python train.py --num_hidden_layers=15 --hidden_size=192 --num_attention_heads=6 --num_key_value_heads=2 --head_dim=32 --intermediate_size=512 --vocab_size=1219 --hidden_act="swiglu" --norm="rmsnorm" --norm_place="pre" --norm_eps=1e-05 --positions="rope" --rope_theta=10000.0 --rope_fraction=1.0 --qk_norm=false --attn_scale=0.177 --bias="qkv" --tie_word_embeddings=true --parallel_block=false --init="uniform" --init_std_qkv=0.0449 --init_std_o=0.0082 --init_std_up=0.0449 --init_std_down=0.00502 --optimizer="muon_variant" --learning_rate=0.00565 --lr_mult_qkv=0.7 --lr_mult_down=2.0 --beta1=0.95 --lr_head=0.00641 --max_grad_norm=2.0 --warmup_steps=200 --schedule="cos" --final_lr_fraction=0.1 --batch_tokens=32768 --max_seq_len=1024 --doc_mask=false --train_tokens=218600000 --max_steps=6672 --dataset="wikipedia_en"
MLP neurons of a small language model. Each row is named by its layer, matrix (gate and up: input weights) and neuron, and shows model dimensions 96-191. Each number is 128 + 32 x the weight over its row's rms, rounded and kept within 0 to 255. Numbers have three digits each. A neuron's up and down rows have the sign that makes its largest values positive.
After each neuron's rows is what it responds to, as a language model described it from the Wikipedia text at the highest values.

L3.gate325:122150123130104167077125198142138161153165123185105120113143099214163184070187116109131133092096124192070097162169159161096127158142136171113151143062126111153118121104146176095149091126076118098101089134102115129145135128166110105124087130139157105185101182135188115068172147143148140117
L3.up325:151137099091099134061141207115175161156138149155127113082176171092120143080173153140158136162101134113101122113119118138134137121126140096200131132153119173198100155172115136144039089161080160136166113141114109127109172103164121126127120171132130132167100130150082116155108119128169087083
Short word-piece coming right after a lone first letter like c, C or m, as in c-aused, C-linical, c-ircuit, m-i.

L4.gate382:066148124163137106113105126156167118166155112176112121091081131120150145179136117086137114140041105127110136121113170092133100123161162067154151204080117094112104125081058125097100157182099135077080152124159128165181197116130125090178095121129136116149098107095106141131122172133173155058
L4.up382:152120116102127102151154207087190105111118136117127135114160079105194145158093113095183097145096138125153165126081133105153091127110127150146151126161100130119100173107154131181130138182126089155169109137059134152111194062146086190183153117098122145117127085077171071130113118094135093097
Word-piece tokens continuing a word split after a short first fragment, especially "re" as in disc-re-pancies, c-re-w, inc-re-ased, plus suffixes like -er, -ions.

L11.gate500:085069135094059122161118127083145099165112131124128138175164109109090112106175157088146107133154157138142072155155131100124144146063098134154128100109132163107133077148107158126088125123181112089177103063164154172113144106134122104138152155129167100180149183117058143081167127187124091080
L11.up500:091111114173156173147103159067161117139136154118111095191150099152082174160160123118119167153146095108112088126125123146134097112136151139195096122133125110120153167184111104176123101104159109169083134094117082164115111105192093147128131136173138141143183138146129138109124096160154081153
The word piece ill inside words such as million, billion, still and Miller; more weakly, adverb endings (-ly, -ily) and function words like also and not.

L4.gate388:071101117128144152159090139141156131126129082173161151206178106136143136166105119104133155105122142112077118122152168159169094150094166094146086083093126137116144161104117137104188102223199155136078127101094167089147141117046135192091159121080131128067121147190146106094122176084157150121
L4.up388:110144138131124163107130131131129166088148106091140111119139182163120102143142072144111101063116138125099126152089134143038040151136184116140075112118167099103103147111154107037099067110167079163119141119111120177169182120120072094155172174141179146052189163161124128099155131122071112090
Word-piece tokens inside a word split into several pieces, such as Reg(atta), per(iod), Rep(resentatives), involv-ed, and garbled apostrophe or dash bytes as in L'homme and O'Neill.

L3.gate45:093127137143083141209077139191174099146158141080152134090142066134112110136118180203181135153117137101130122154179126082138118151142143127093124089131109152134132142123118116096137149176186121136130140154093076058075109145165195141130150162208126130157166134146086103119125091108142100149
L3.up45:098087143180132119144067177142118105141192101098128132255136107041094114117084181155119143116122155070177159104130122134164119123115147156059141071162134191107162116134087102093080092113145137145150104174110077108157106088049139120067166097116164147157108115161164117059122147123163132161
Fires on the middle subword piece of a longer word split into tokens, especially "ect" in connect/connection, also ound, off, ul, r.

L11.gate45:114049082168129141112115109140117128136147062114131090165152108118082091140083141064065105204159107080112130122136081193141178051157149115116152117155074101163150169099053111195064064092097142120108161117134148127153164043130156107106125071115171138137106105082105147136108145139134123146
L11.up45:110128140072192103106080088142124123163125141114076093102126114093151096147185102117129156120137166143155083123103166040133149132153096177135150145176175135150109089147137125138147116141117084148117105132139051082151115107086130143142087091172096076103128158143162072106147175122118063137
Final pieces of main verbs right after a named or pronoun subject in narrative prose, often the ending itself: dra-ins, fle-es, w-ant(ed), play.

L3.gate86:057143149125124096093178140087108113154069128135169176115124099122119160156152084096130129125141136119155054186155150143134156129126115125105190131129117138124106147048105178146108101107153107164107126135118052051131113112104142128129065138155112173127139192195113184163082148118102131184
L3.up86:090116178099122083102143188126142145154148091140118160132173128137117167173135134080087164136110154098123141144180119114120103128114113165111146157144130113132128142134172121120123154124122151127146062129121129172077205100072088140112057239141179082131123132111127177104117100123106088123
Modal verbs, especially the second piece of "may" split as m+ay, plus would, might, can; weaker on mid-word pieces like urn, sh.

L11.gate137:117079102162104112051077153158097114119137110138107101152163105135124143096167083110099127105112105132104120102157160077150137080169177109133144136095139109137118123140063074147095131129111155121137143093125192168122084132142095125148104115140155046069068093106075105136104161144143130149
L11.up137:151158117120106122128164097075131163139130129104086045135097128123154156174180099163152221176180129089074136159141092159132151129158122145133148120145146147087187116099089082174112151129170087157095192109130155118154135110102129086075182141070116140206116134117150140088109159096096132067
Final word pieces completing a verb that takes a direct object next, e.g. seiz-e, cov-ers, explor-es, integr-ates; rarely closing quotes.

L11.gate108:126130118134102173209224122115111136133143189140109167197113103127121146096119097122131116182102189151221135145073116169068117140108157132093131125133108114117104089096118133187153133069125129075130127094140143159074146152137132137099193125129128122144090148117075157126126114077146150058
L11.up108:123133155171135116185130105102111151197135133077171168170093157113092148119151156112126155093120099149183074177129130140136097139087168088084088175163126169108127105123089086121108134072117143135168132129144144139098091157096113133137107114150117102149178151151092111132138157062171124058
Mainly the space after a month name before the day number (September 15, January 24); also mid-word fragments like bec-a-use, Sec-re-tary.